Weights of a small GPT-style language model, trained from scratch on English Wikipedia.
Architecture: LayerNorm before each block, untied embeddings, attention and MLP in parallel.
Training: a variant of Muon for these matrices, 568M tokens, 8678 steps.
MLP neurons of a small language model. Each row is named by its layer, matrix (up: input weights) and neuron, and shows model dimensions 442-633. Each number is 128 + 32 x the weight over its row's rms, rounded and kept within 0 to 255. Numbers have three digits each.
A block is one neuron, or neurons of one layer that tend to fire together. After each block is what it responds to, as a language model described it from the Wikipedia text at the highest values.

L2.up2431:108093127166114090189152176110106144146081173114102170100135089147099125083157064045115096156146150164134154142147133211146157074170087130147123148084134116120108088122081147088135138080122070143097128128139126170094166165167094143147134150136138120103155131074148145091100155125112114145146130084129159104137151204147102125130165213149089148113131182142148138148131092128153127204120203227206163143178186204153154120098091089069119059169164116160167141146152197120127138143113145114125098109092117154149140084127120118122164031157060091100182133134088119117136177168143139086
Description: Word-start fragments after punctuation. Early pieces of a word split into subword tokens, often right after a hyphen, quote mark or capital letter, like full-s(ized), time-s(eries), "gen(eration), N(akh)ichevan.

L2.up1876:131092127143145113102194158136126157092105081118160137117087157162130129137123121120117137112148116165164134094172141091163046149185149087127173110105131116107133164180127116116125098132117148111156147117081218149181118092073111067164137138114130088101122137151097109056125117192124089082162149161115085149163161109122111117124135086129144119087138080096128143187098184108080131112099166158089134045115156111177115079123162140152074113103089093141117132150156177153135151098106080133103141111134129155170142158138117155132136154155100107171120096163124117133187110108170133114
Description: Year completion tokens. Year numbers or their final digit after "in", a month, or a dash, such as In 187|5, September 2012, 1926–1994; rarely UK, set up.

L3.up96:191124151150156112112169161117133088126153078131107182092137100152120151075174088107131119141103112147131116088089083113147142099123129121104160158060068122149096103141092114123155159166134157120156113118145122186116116177139159127154157136135100090193118174198091175067123104187123156164176135148221174092170147113157112072121138077085153056117059130115111170141187071164102154142127123106132136153104104137132176155081100138095112127103178121091123150105168161136142167075172174134136146162148066131126132137136175090064135154157107087093117101134097208075083134131160104143
L3.up281:187124144100040151168099199141114124092120163099098117142133140200126104144134128117112091108108100168231140080168035133139120113130153147173091141117119110136099164089086144064106115104160130104105122132119143160075110155146141086180131064178193145093079139136096161109103131100161119121146089121163140086141150133174165160097115165112183153163133170178168112141164077118157134117178094144180173129128086104160097090073128065127085140068135143143094082162123075152151125102104117089155182178144172107104108128136084077111106106136114136082125093109091101116137165093169074127
L3.up574:126134135133122116159091129126157111144158164107169143104104105121105199147147155194119096108118152134149068126133122057120101130135111210164142083154125076141101145180130126116132110089111148103089139186111107158158057172105125148113178100144116151129133125157144132126150147169102147133079119133131182141124107118137159113103090118129145105135092126153119179169156169140131079057127129123101118145068060113133164139059115137130122182165188112170090080183122118163120098061119139102151140177124071142136135173121087135179122138142148129171169148177166119111123094104118161124
L3.up621:132115125181165107089119136097094171171134134143149126070162111174142218101148141084167122091167074092175112115116088152089104168088193096128128149175148094150048176140149113099123144106205140120074111186088129154142112148105154148103124176140173104141108120122115162112087147092035054098154134118096125133186163115100123117124156117128129164079112155129172116088121089118102159104077098164154126124085105133130123115113133234133164147149103095169140158136116184082100069123162115165116104080157107135066111158100189176116105087144108127087079128119151173123083149139153093206
L3.up679:201137094115146087143068114150088153054098117118097088124173161181143163104117133099114121104121117177110154143177097062132185167127137174100179120137189099144057079102145061108127180132088091162137117152127074113141198179095129075092136160123148065155147163131189102146109157104073114167134182147124172056217158112131151094132133088134125157072128127150114167070149067115116099118129112091158103169165129080112108143153096113102066161129139190148101168114089141157127111092114159153157145114121017160112123133092166155090076111166135134173151123132163103063174109139150030164
L3.up894:101149106130153138140132134121134122155109148097115105149091129154148123113086122153142128135109082112173153139087137090126199118145127136126110131143139123112141084102113111157122219062119152187107127108161092110155164135150098170146124145127131152098146137113107109151126184181102137172176094217137166121097113124109192144114086111164168161136136136135130179173166117216073121122171108108132136158195152082173104112125175158155073107104139125158160132120154155065196144147125089131102132096150093187104138055120158155091164134150095144154093110117110152128103133157118048105
L3.up2026:075042153049154105159126158102130145131125133169133142149101173100113148158145113178091153143130106106110151121129139156117116147108190127154116099144152090079152199139174146120046100160055191116154163082095114168166157091175087135063115057096143164128137084129172194064095129092087125083094078108090169074166153130090098168077132154126090134114056163162065102133168168136070136100121108166098157178105135173126181123104134130184124099170217189126134126129144180177135173144149134129133162155102151139117180144178178083170102132155076164106104104102112098149115121147146114115
L3.up2289:096156166181105090074180153116184110127115137165154099177195152076129167092182160131098087094128164054110115109194144131103101119078175122167182064136121151067124072102084153148127107147143163090107097109134144129103133089085128086161176077142140130140093124094154102151138147123144153113156140148155125063153163144062138098117094131146142094086100119101127137096137169181124143135100120180135201154152121157150142094141091138136129114127185169179096177125118157110103172125133142171154130147103139125095120144158188102116148169125118094162142143099090169101164091201097110118
Description: Number separator punctuation. Separators inside numbers, chiefly the colon in track durations and clock times (3:37, 1:15 pm), plus commas in vote counts, degree signs in coordinates, and non-Latin bytes after an opening parenthesis.

L6.up120:097131078136130181111169135128112118060090110089140072159103116151117158137064121161177157123127088083171141144127116081094112067171109168150121171067145093052125152105161145158102096129083121163161066093138160128098096100119110149089137117115081078175119153105153156106166095171134118157127119193130100151093143138097124106161144148145130072091183131119137201103062190127107135156081169172092080183166146114097150113116114090144167120131175161157158110100046157138144180140144121083121138097134123141079144079189134129101129095131130138111137102103154147084124079160170104090
L6.up793:143099045099129095060139163129141137126052094165119133174083112128090112108105129163123177121151075140232158148152088136163118120145124078128182090171047172122114177149127126146167199154083081100096099120161128074140142102083133118088138100108077191128077085116126110115131158188170122157179126127057147139120126103113179130169143142054169127115184090119164115118122129089130199126122046118123115151114146106168132117116126172160142107166126056137115148124118137145108177121080131149152115136084116178147171110123153109138099158073115146150140101167148154092151174118131104060
L6.up1231:150087124106145121118098156093131122126115110124155113139087065119112079161117156112144123104146168140132156064135119110095110092099128084127109134100084137091126104048141113126100141164128147162113081156104061107185155140112147108108056172167119118140124053143191138096118195137154104116097101205127157091147155091158133109115083094079140149105130134179134187096168169162159175166104181207100182107088081148070133157099156107126108132131152118202116109161138123108169159141153155123102185132095126177157060111164094087090078156076121126140040094150152146177090095103146135147
L6.up1277:122092085094120132127112157119082112081119087142123144130096105139125159092117094078131118147121066156162158138099116157136121121102129103212126137084071082080155132096072112115118149107139127135185115112097125150116085107149165129177126090174125139159118116152103109155123122128132161124141157084110119138130149135170093178133127176061135108130142134085093135104136114070089132112116156137142155095126180150153137166121143163141145155124197148149178202066107130124079113216152154175121111129192115151102095067152063089128111151108188099093154167151144115126120165101050121098
L6.up1353:116103125113178135124108173179120094058107125133110117100140144145112084060106148193169110133103156127104112073169118181099115146109186156142132131084167094105100135160108162166112114103093174125141077067090110182132106120155150185142101183110089133159114149113134072160179160082120159121139131116134116144167135163110164107139102135086166104103115080146119151132158143070096092130155121147150139086145143093134084165076152115083088081109129133086119150123142176098152123101125138120152078143099153154163129143163144115131140169109093131136125159111170145106211136154149144104
L6.up1774:170109144130097099098132160142104131083120126124132151116136102109062089133131131094165137114127104120133149109143140065088182088129132102152189137185100109122144149181178109142152102105198056133161091127112138149093098129106122211154123201130130149068193182188094128117092118110126115158149126175159134129103097076116158093152158129124143170068180117065059211105060115116168175118130100102151149167141116165189130117147093118128177120186140072106159145130160154160109152093104112118137102155128100055057167153142079187081131134030119064156126158117153088140124145168122149148
L6.up1939:114164121156148136125140141106096143123075097151097068129154166182104078116118190124095104134124161126159096096106159070155113123104090130172166155160130071129134096149082182128156095100094124186109170155106103107107107081167142115063155153091087082085120155145096165112136121161117089148114137115148060144127104100174127129137091175165232183129174180115137181103138142098188190155132134196155098169168154171169098174068097124057145069115119163113129121068072148143117095089133128152087120113099084172155126171122213155143099135153122185153133145067109169119120137134085153133
L6.up2527:171121138087130168126157123132176130149131166085148092084133112178122107140091142157129160182083209089128194134080134143096132159110122105122124110115091128089120145174144187102093146128146182171115117117081120072203106123126134127109113088138103093124107161080116162150108156134077139178111119148158135055151083136117154146127129136104175092139121108117107143170073136090082123110119139144150180063112085147123111103134150079115190110052072106131160103112160167150125153134148171083066156177097097134107106170158079104187124154084108140142102184130154100121125082160064097131
Description: Years in narrative dates. Fires on year tokens, especially the final digits of split years like 17'78', after "in" or "by" in biographies; also "same year", "1990s".

L6.up741:134178059091130148119106175143088107134049128146099136120134123124066137163142156121104116174128107093087136077121167043124129158177145122150113166120129121224127075090151105097088161183129082124083189136095151193128141199120186090128139084161085156130076092081112121179175197186112162095115157127157131103186136076131124150144094094147120147156112120143129172099116089169135127151059084094185154145080083154125136187097128136164148127173098138137105091126088086102226091090099147149137130087120122086142106129091143140162137109115162121122123133146124158106091114112094167148
L6.up1344:108180140171121137065122087114119174131178156126091112118134172098117095150142100122150157115158115063179090072097129175139161134131130137147094137170135168096053119101128122159073135106119112081072099130127149170092129169128161135133175125126087143119198159093142117142141118087135124136136144098181123126165164124115194055197119104078150101180176120093104152105086149115145169131144094148139075181130114084117112101046095193145135114195118156142087139135164105106110203098131083081140072118097125109151128177177173106155143107173147147150152164123101108110166134097117133135
L6.up1510:116102141076104204124181157143112118177107130138098178055105170144136168098174165158126080117110162110138188129113110162169182115085053102152142075126151058158126138107111103126102133147169064084158103123105202131083139149155134166164110141111135157154043184182103123124193137113173124124152129097187088130118125193156187128102121075102116115149153113129091137086135125149159129064152074170157168143107129195141100169100141155172159098103128137188145105142128107105137111135123107123161036080102108194099132120105130136135085117166123093129124160123133135088164130083148097117
L6.up1652:141158133143051098079107161121064146120132113119083080125095174141131113119136140122223066083139164084107108123118137133161128153084167071118108059186036177110119085123198124148111089099145097119158100155160145161152104104154175088144158126082175169129124159141178184120150115097114136172156134126119115065120095161130047125182160107127129078142106163102128117086107140147076154105128090146133117135100112180079123104117111133119132093127199104170190127161185108158149098141093136098163130115169151143129126145109143139155086175141124115049069188175138159137119146096170128107
L6.up1922:088164125119127119095131125124085129122082089184100137147152140150156172107121070154101103200125117228084116126111149136116115116167104139170092132156137091083133083073101100068139138076126197148088119179157132080096135187143059155094151118109131126146102196185142089151156078131078168079124107068201171158166182137077153133135150148103161086164110111097109117133104138142097183117151113120087082143131128123114145100114162073135115094077119088099081111111111101110054129079146095117170123105129110113193128063137125158152143045087154184117200166133123150154073128217151119082
L6.up2095:156148117170214095147149143119093079151183181138144146110130116092131141091104167111172109113210113092142141113133109120149175133165140106211181176113138082128115123114109112120200173110178088127035180116131184142147130158143121146121158127154095098133090118072103139077157200147158121100099098122102175160096129080109117106171149090126197099151185138111142097177130128216193140140198099132085177108154105147125096142145075145136130089150152070085156167115146135166127142096111101113128122156102121135106096109145145135096158091066108099057197116120111108126159111140146085158
L6.up2196:090093129156099098091136171138079056117065119127140110135160090115143170188171089098131144127119065124125067100085146127187114178108161098129144174168084072099101159114058167184102127133166130100145075154148179125142162118173157070141139136115132199142112066143076154132164121165093123164126163098112176119142162068168169086172100107104165119166153187122061109113144198137110171133133111140095128158159098103167151165160107122119173187102067090151117149128002177078126125120139123149101116163050117170148071124087147093167173134124159188156155096173115080143193175131075056113
L6.up2212:121129142134136093113159156135073142144140108112115140145113164139115122144065118036136102175135125115160172113035113107117102132067098161148160114154132144089098099026114157098168171098099096185167126108153192172117129094186088099115112144095140118110176082130134044126154139101109149150231189130134113150152120140043148021085110137108164171125136127213113069161137158134121041183119172183106148132083163160144137105105153138102146159155154107097137178147174122144131148134125141073160121101078130123108141122133131145127191096144134123116158177117087079100136102137110180121
Description: Event or work head nouns. Nouns after "the" naming an event, period or work under discussion, e.g. season, bout, match, film, book, show, often word-final pieces.

L6.up311:113105111157158097154116158115160129108123109081131127087096130153093145125135142161099142171198048110121138071129072115102107147113114159055232129120159094200113167124150102136086095115156119128158129144159088156126126118093159132167170140142127101091158095109127111156150115108134130210146079185104116118114109177137069133169123122060137163140117157121070091092217073193090111142071087171112167125145088111115127158062098176181121119177124111127094141109148160127167114066070089080140122136101133140130106072062066101176108121154096130134161100159054109128091099149181128139
L6.up444:138137132152121149110078132112094138042113107144116139148107173176138106138105167118139177097109141177143111081188132108187127131084104100138163098168215088150172100124143123135100167100107146115113091167125079191132125134151169162151087116125110079098138141175139116118121057147147089134089114152138116160149112100129064142178140165134152115067148112143145089164117125156148102147109129185122145126134132151170145137182112130097082053155123134119126099128165094114172105048178103100156069122125109107122124219137163119120144063092088092108161148121128107169109179068145114113
L6.up681:100084114140142117066106168111173159133165160150072109112075096113145162121121118092082157061112129191134154106102142179189132128125124146104175179154152109124105113115157151156188109092165094139156110088174136123131118151118185157158150128063117097072156142156102131114083151145128161200104094081125080132124114129160162146151135126136129097163081144126169155151118152162093134159081118117140123118114095148123110095105171117157122115121170107136120102082101069155083092115129113109133088183086105151133128168131133116100126107120144181044151105186112075132128158126117145137
L6.up1191:101112102124157136120135060157147120177120134138155150166115080119139030128102115121080141154188142142108119142155110071161142095149096094098153145155109149110132039130157111140126148046133138138140125072149180182123185114141129132115137107070099107154142121153104179087133095134097136134095135162095082127140141148185093141185153173159127119133139102129178127091159162209081085127162158186191166141104113171139101109102099153073100103156120110101151130159149107144081079135132126111100113086106145145133060148101126129172163122085168176124122101136106134202152133126081143146
L6.up1236:149087113158144066061111158116091128077173144141152143096158126147109114190216134123111157161110107130115154113125127104083113114158145115121171151141173104136105156135105166118148160057108129173107094141105131073095135164054140053134153169080114128107160167066105116180133153137132142147064192062105132116095159065103080123134160197161149138064117168106100092170128110188148129169173088130132095140099153144097134194156120138134114150123147088118132119179195196162065146067164163108182137169133153116117100098160092120092106129128077155140128137134191133201119175069120173165
L6.up1998:131117153116114104071143111074098106159099114103175132159129177170111195111131071150166113124136149160077080177109185150190163182160131118156105110154163104133097105163129104150099077118137167146137159136116136114143142171128132164090172161167165163137117096140094141122147121193103081127098091136139109121100148065170081155049132185127101151116174099183164125112161148120061096167144105133141074131155163138161094193114183180117135153145141121104108176109170072173105158165172119116126108108101125153137092095183157155097103143170157141094178094092158123150148173137096157153
L6.up2374:085126097167124106145132134133130169168115134092145168149084118134162095144129111154081177128112091133115127122086128102152085117127109135143133108088131148203134103165109135151146098096117185190112104135082156125114138117136137144141115065122157103106092089162178101145137178122167115181128157122103098123093153141142131126125165162124122132115185088140091152168171108092106111116116141180162128141103071107137089126121097104151091092154101127121153158125163109175170118179126057155095149182119137138137120079069088107168127104080098071120078144139073097160136096134172129080
L6.up2398:137113129153147156106122138101160137081114148095126148168140111141085184159114134123181113077117162185098111119087186101197092111148143135102127102118149150124098114131145166116151132133233133078148086123167137140138128141184093155141069138098116134089094132154093100136125137123133139146187077122154201079152097094145131119115137115116146089157122129152115057137122126078088140120106153148179127174165098166154102117109196228134086100110072110149101137084145117120089169138123049159082139098174170137169121095147097139157120124173104101121187146103112136131104133193060115102
Description: Mid-word "s" in foreign names. Word-piece tokens, mostly "s" or an s-ending piece, inside non-English proper names and place names, e.g. Lec-s-mér, König-s-berg, Dük-s-fjorden.

L3.up100:135128164067144068191132202148146077114109126151111120153118080120123053134131142153092111117120132137086101107094144151173109107112106110171161162137149096119162104141120160135146046124072097161143170056087130188133210134143157094113077148096117214082130127165118138130120120115145119136066121102126173151128123147148109145190114096145088144112147149213154125107111126125102165183184135151146125122199112112102078136116145167178094137171154095211127068091099199143165141067137095079111133080171147079063087109122122104118149154125090151100128062100073147140139136130176134083
L3.up127:118119117117127064106120161088110129110060121123084136140148171080069122071182114096147179123105133142130099125097112172154179108148097157096079158122185142086130086145131124079108130118112099161168174132126168145131177133136133150160163147136064138101161176153126141135162133076144123182125087127104119112077084142121160165171103135078103134124177156119169157124112158127101194172117125104103108157143101126119101112131139171059169139135121138104169113098113132121106066113121085159153155026121163126118105168116143112117130107111175109061182169124095168105106111133084111155
L3.up377:119142135072167128122114125176123127107145170128141108156067148161077140099180104134106178130090145126126168140101133068136095111157152123093127132164134124090175106147093156178139115184129097100103148139143111122147131118087102119157103164150064162142132173165142100144109159123118132129126167131207115102102085101145114174122159081119139123092146145084110106077143135112136154133079180108094177096119188090163095147072159144118150126061150117149119120141137115101147134105116106096117185111131146089104091183076137144131153081101101098099165136108132162116153106090108106128
L3.up385:128098146089118104063109108143086072089081159119153116098121080115097203090127154117140067161106147155120125145138108112124170177098177149166132087135109115165144115084173123101147128122122140112112094102178127079139101126159063145155145089152200120155138165105145055146157215145151108171101120066094099149098125082170075114168107142124129114128171154101118071129141169141177111116117099145123200092183097168093075112144117160094051099129161105161143126072073141138132099117166117119161167113122157154105121146137127075141115151088146152146178149172097117113121086155104099115
L3.up562:147130118136101109173109101099180139116056062074108161156082156143105128170142111092121126150117135119149107122090090072150125138083114148066131153090110133149181172073074136185182114142162157126069131093089125090061155119126083155119183157150128174127092143163155090131086133164144148147125085133154145129096072095163125070175170177110061132104130136122117142116124125140129112089074071134155116100154160133109127153084154133123135193145138134117144125033159116096119132109173115110123140127162052158097143149095145102160113115180104121154112091167155130135180213065124141115
L3.up904:111160122161100118156144132094121109132147091189109072111112164122156170129101151114145135152145110113055146110090104143109110136139185116112140140120122085126127086113121164143101122112158012114045063122178126102095198153135091161125131145141152174147177123130153142110138155122148167082107113115152143141136118119124165102105033145105128099114085190117128119123099115133161129159072123078113153115172140102127146115104054119134039138052168146109101153128173138115109113069122100122095160122124085090115112110171131105132115086112151128146078116124117088182126165126117157219
L3.up1165:114145152135139121163087115145148125141088125082129104096135101163063090088122088123091109137161170145126100181103101104156184102074144126090120092061122112117103028169120101128119169122096121098183215136155131153166147122114069124129108212118148134107132168140135101130137088095125140134133164124152154094137101100164144165145169129128104142178166155107109127136111111151164141165110161128110165135090140133179104122118116035154148106175131111116104089135086084105105123161079137146106092138151081117139179125128159141137188121098096166105168164154100108122152143083166141128
L3.up1460:152133148131161062138134136118105121147133187181137093153112134069094060156098096117115120155148103160170104160134107199145066150122143082137152155145053176168130119134104086174140129113159113162097086108148079115045154126144141150099128102136107117118140107164115111152089131072119123123085095095081121084166091125093092098114157127070137110087075095137150146187135115163121130086113148159139126145139118092137090117107180131052190165128146135071109071088121095139085155130109157164089065201086122115030077128124101165091125152168136121117130076141064104072154118137131114171
Description: Preposition-led relative pronouns. Mainly whom, which or that right after a preposition (with whom, in which, during which); also word pieces following hyphens in names and compounds (Jong-sik, daughter-in-law).

L3.up411:149093106199155108152050116065187085129158129066125133110154114153147133125160168132164114158110152156091162180139152145141089121125058057060095074148088125110128149080097133116100108143106100107113122102105153210121115127100136100118120077124119153167146086125086077174110135158107130106151092152060079134125096105129104111074153153099153173111086145151143138106181099162113073075092168143088166155096055117145125134111141132102152156123130107168148078092122124149107140108112116041117127122155127144137125172064075116108155150139086148178157106105132078130164167076164113125
L3.up443:127147111128090134158094174129095124099194076150123136104143066151087163127148186175158053135077040133149127116133081178110118152125181095141110113127173142106135077172145100143181140145099177115071121102108136129088226130120148140097165114144096133106143156107145102111110079123094096093120118153111098163127112122100089132145123099174142092108134141163196162101115129092127102041082128125170159120121179104148153109075111067128149176118152127139139098077172108196154059123112091162151102180080107122129083168136107074122120101122118151152093130132098149165176113098159122098
L3.up505:128161132137119096079107083147136129121123101146131123108129108091143106078147126158171126116130118131133123104061200139106101114167225103057113092142167101134096085130131159112140202148114125175218146137155194143144128122150109128109168111171113084085120090177137076091151141160129169152172128135083093104220114160112137082094098112137151179081160174121094101138107190136161111170079175148130109105189139112093210148139145156130111168087163131123095051188099107139127223136114106135112077139160097124140185153136113067148199119153108104133191063117096101109145087109127108125
L3.up576:064153093140154100128162155084100070141088107127161155053134178131126103140145132126164133074086109104159116123135146128127128103088208063126065136143180112131149110117095140134143125117109165171193184082200193138108197151177106145076113089126154052128114136114132120135134088134172142109185124186155082124164091139135125172129171095111137142158216097157162097162126180073121111086144147080127123167106094126121130137099174118128089139140149118149127048207125152118167087140124087092157104129117151113153116151100143050160140084089176127107150164166124124140124163123116171081
L3.up686:119159160139166100197082142096202165043147135137050149141143110163081181155131081166145146156165144112150092174138137121168106095144067089183080095110139179183040115129149102144127101100137124102119168146120114149101124179101142135093113100125156105126129082072118137126128104169187135073031152176120139147153140118092179073091086163148112064132149137064094079092138134115121085119047182137151164129092136151115116144124170151110099067119122116150104106181162107115161147113104116113116104125068093097107121105066113141132162181151067124100099128097107107067132107108114207059
L3.up1238:127157130143160183108166127137092163195074122146139148132130192155073150155160177136152094104137142167155154076088112176093141128093131136222119095103085085059186106142131163115154141082152127160049125149082107195090091129153093141155139143122132114152148101152123115157132099125130108129149115189170094136147109109138141080175121134162130114091128073154133115083128186123101085094125158152134138145110203148179159192124141149150071118182169145170156089160143119134117155069131107147119162114109182141146119158082138067113116100087173110089212091106086058131160100164185124119
L3.up1573:084143138124124071089104081119132115139100116141155072099171156085141116146160118100170103144152132160125048183134125188092151107096141136090151092151084137150076153168107100138166093160139105132129103155072105103135117150169120151096134100197092134097130188160133135201098150139153176171136159139051092076124085225104132102112127131158167105201114053065147154101121113120129100080151198137197072133094160100166136103177081163151116153103148150121093141135163135117121152105087126126125071096143146142112133135097108125098144109175082177126141112198140135112154126141095180144
L3.up1954:112138136101094132115162120116138120121153100198143129113129080116113117150152191135126132118111075119118151104133110131115088127113103088155099074109131140158159186064150204191113139127148077114152113120093146153115155121094147173093136147122147135077089160071160117171088076151066112155111133131080153130156094157129138053134158104118091132145169123158121086077132137126081095092130143134123149141154147182140178128090075184161126118125200096219140117155094105114091171074121102109133118153097119126110145152100106102149175084092166120119120109093119079101174125078117036136
Description: Time expression after "in". Month names, years, or the final year digits right after "in"/"on" in biographical and historical narrative, e.g. in February 2019, in 1989, founded in 1891; weaker on event nouns such as flood, election, actions.

L2.up2324:099088067095114164164089107105104097138144101064119114090152133172119101106074127170126176122106067167114123066133122135105159152093154055071109159053130186075157165083117171163111089144129120138072145150169108108091108123168092145102126130137161070117199129127171109152151148099128160175122119103120153135115183101130196120188087054135114166138121120047107143098113107122032124125131112102123104135091146130124096137161145072146130170178124079142128078163101077075144139145139154116161154122111097098133166090166168090070152168112140107113100068153136126120144165175128092134
Description: Time-span nouns. Nouns naming a span of time or a life, often after a number or "the", such as weeks, months, years, season, career, rest of his life.

L3.up59:094080169129124200113120141099140133191083078108152181095110165175102100152126086172172123165115177086162163144118094134105145121097148133215199105091109094167117154131102131143146122149137070110137108119069144095110143126114121105140139066128153194106095154113103168152145075121175124125173059146142120144192162111139101140092142138149146176139159088075082171126121109155180140102151128122156115084128117117098152141193175146148142134107106122173143126148162100136090155069093113112116091106154150163106126134145153123115126121121206105141202131155080121103082104116162164094
L3.up89:146169129108141109147120142163105195132126138084100108101086108128144127067144127105064130145160139147135211163140102147093119156099041157089076132123157125083119155127125113164158095077150127106158076121114159178083139101153119198091153172095164176065175086112121139180137130151127088157126092126162103174160123134098119088203125106108116202066126118074135127094144198102095148121146171172120114203103125128158153160124142108155140089129129139158156112159175174187094100098149142108165076037106158113144097146112156139139132099110149106161128121041135117110089079130144150101
L3.up210:135174111155108129097157189173146146147096105101139081123155168157171160158112156105097113190149166146112135119149114149147097132115098099148134087107107139067156119129142144132061148165137136089128163124106107133116163115140099104177142162123071109175175137080197143200184123138107129116193123145088162104094121172154075186097192112187133086105144174097101118187160112164089147186068102095083110104117140075061143156113120058138136102139134079114167133075128143108132148078085158083115124154093172187118066200028104104126168130164108144157161154124085160157143166080104121151
L3.up524:114149140128183112117081146090084159143081156111151147162129174127099173116133130118150176140136159157134098127135113158114120154048163146218069156135135124125173161114126164131124140085112138102114149160108065131125134100135107181093117148091113156110136186084173113165132065097108088120211101145139091133176116171095021119154145083112076152133156103078164083112157166128108147096148156142150100164103135090110112166131134108129130099175126121183078151074181129100115114135137103107159120178025133178154065147120135132156120087110158093153107145119151139119131132147138155143
L3.up582:091140107150051103111116112106140118110136146125100121165196094117059133106121152154196198130133139040146110133137106078141132145152101144120161115168105082081210121137163155097122147132155093112158150092161169133062162114126141097186122188101171156142096138121157121120163118114142156151087162165093152185166113145151077094191123098147078080137074147074105161137154164138156090139122212121136097151143154145097123145113086080107123119069143164153131139120153121146153147069124153080141136122117148153172156157153101124117151193100124127148160126120086089157089180127137146161
L3.up1384:157149103121149120137064170137070124104198149164147121197159143128132169177104139097123157102076130123144112120178098151152134095118167129165147095083099044105158125126108089144109155169148118186154097160114173138078114108166137128145151131119153092129165070142117161127110095104132067144134119153105094110101131126156156148153089182107121111162191172126130122096132075150130091097098183123140163167109148074198065084144159118084119082114124092188104128142164155121118222188163114130148102081067143108168076129112174143090115145169176186147112111163122149067134042120148155026
L3.up1656:133132091112121079110149170148148159129131149142125142148081131144172102141077181104096120075123104130182113132142121125101150140133179132187136128157179129172089095100107108168140093095109123102123026137089165137155113156139152163105143144150178124094148068220113212163110124151165114132095104165138134153109107183140160117145103134151082115119143161084149111150115185149125179115176119140129109128085198043140126097139123124152164125194091149090170031097184116138158114129179074126107100143101124146054105084167155210090128119184149203063109093161158098073087181126191128131
L3.up2313:090150193144111091136134140193136138100094165084126157091088105141138171076113139134146162086214135075108163129145085145102100145102067122087146113118138164124184092095087141140104178112203134141147144142076154183192159117113116156075155084165123106119133140123080120166068138106116190095155131136146135130196169158129113094127116103105140125152152128128119092169075129096141156115162096095068111159129137101131170090118129161169147122105186158138112058134139136139146157089117126091131106133126126100117119121072190088114086168131167121116143090077122108110120164150151072113
Description: Time-period nouns. Nouns naming a span of time that end a temporal phrase, such as decade, years, centuries, season, War, often after "the last/next/following".

L6.up153:140130162162126123138151176127157182080092167109107165154094143213195079084152162072081134121094139202120155110113167150175167183115166112225122124184123092157107134154117182107147078121136096141096102172123136127162163088123160121151166146093145067151140113148118099158160206127090165121121103123202143140107168100152083198188085125176109117117100057100105121107168103174107123152166097112144146125089156134155185138133096130096157093123130132175169142167113164174121143151142070149102129161119090153124115086128128170115077168130137146125112062166126131130129113150148122083
L6.up215:169124142115204068136171080113113172093101131139122126130128155088087029110166161120103107147139125154093100106109159161083140174130139110129185133074117097114080147136149141067118127112156133115129128191178162065120085086154140181203144134147148143038085096112105150144156089101087123204103136130115173101083124109138087169100100113169119045135084111121129154112081123150113163208098164176165085086134149118108182090130109097122091149112113155153153135120154131142114178119161099117124144072093115103122166144118183144108101136161156138097127142119110179113128118129116127154
L6.up317:119090139169154121135141141146172164124143118154160078167083150098144148121063171120124098149082061132166147137089139109152116128125079170158178087149105157091190121125118172123107125081113163162122153189111127107115137085147127092159143121142103147124135132063113161155165130173119157090096194160120139110148133119169120060157181169122102157102132099086111110104095148130131164129194149160111160099207144204131101099223229159179122113106144178090119148159112179092114195138121112141088108143113083142174142153134128104091154114129167134097164143080137112102150069189174084094
L6.up618:123106090157038147103096124161165086132140132086104101133072133153110141092118134146102130130147079121139125079114175107148098121130164124153088061136127148083070110117120113122115169141094086091162088122107111153144121189150132133148126114157133141143135103133202135122127069121116088168117123151146162134220127081133167165102118126072129155122183117133151157182061142149154164091104083169195125091131156126154148138107149151088129133092134141118123112110125018061082120137165125108098095124151109129078155125129094148159147144077159157137106138191099077171057147146152194162
L6.up631:100117171082117146103135143104169120057107144201097155182106186187144148113134149087125083133062110172183126099070140179069122088068141094148111085138107097113098126167123096109104090126156127123137111164113127231122079123096145104136140142126104087113095140117128143127182122161088084145105082163151123096139138155089099142124128104143089155138153104107151097146133178083172145167134090148138148151113099093115177139122098077101106075142115152097119090135163127081136148148129123136167083097101165126140171138163152092096097169099169099157112153110125089122050156125131110133
L6.up1173:182082147111151108158120160195076105164114101158115116168148144154136172110102133114090086066130096138087073114141166127191154133132138200155090124135056116096071087162096129143145116183094113146088144120162058120096115191129082080110104159126132109122077137148168160147041141116147132124093117153156152146090124108136105144176127127105100094192121141125107139120142097124136132156091143123130109167104079117069077143154219059091085099117110106095151127120111138121147121110123145102113174136080077112142129093186072097101103138180128110109154127108145136120162160119165100128
L6.up2197:169111087128153159156135094125121165132098085085130089153070061163182120122162193090093172135108180138134081101113173161123125111149187125104110118071065115125104113137136109204088152075091114092093145189179167146101137185108104126094092121166099080108075148156150110073158102104074156167084115100100132216150125085085129155129202132137130146153098076188099155080118120096155154145195118171119096174120132149062131100121112103153151162155142128122064122136141141095132099172102151134093120142106099152179099112121088126147170091161163128063174085107138179138164147140119119065
L6.up2318:136160068101111174135123089087135136091118114080106105113131226118139145120150192101125061140163063128124071072096155137141116166135107172113086106149064132132095079143196125116127169161088118128095123140162088075165135143117165128111106095102105107079098127206189141106161109145094126196100107093151157100056125161163121090171156141168115156106095106162133107101131106133087100181109162120193092130137147185142116102133128165119162091169159158115173041161080129044192119129065124180109141128097141161149154085136122157108165154099123126120112106176145090160188177171091181103
Description: Word-initial letter b. A lone "b" or "B" token opening a longer word split into pieces, often after "a" or "the": bothered, bibliography, bencher, Bogusławski.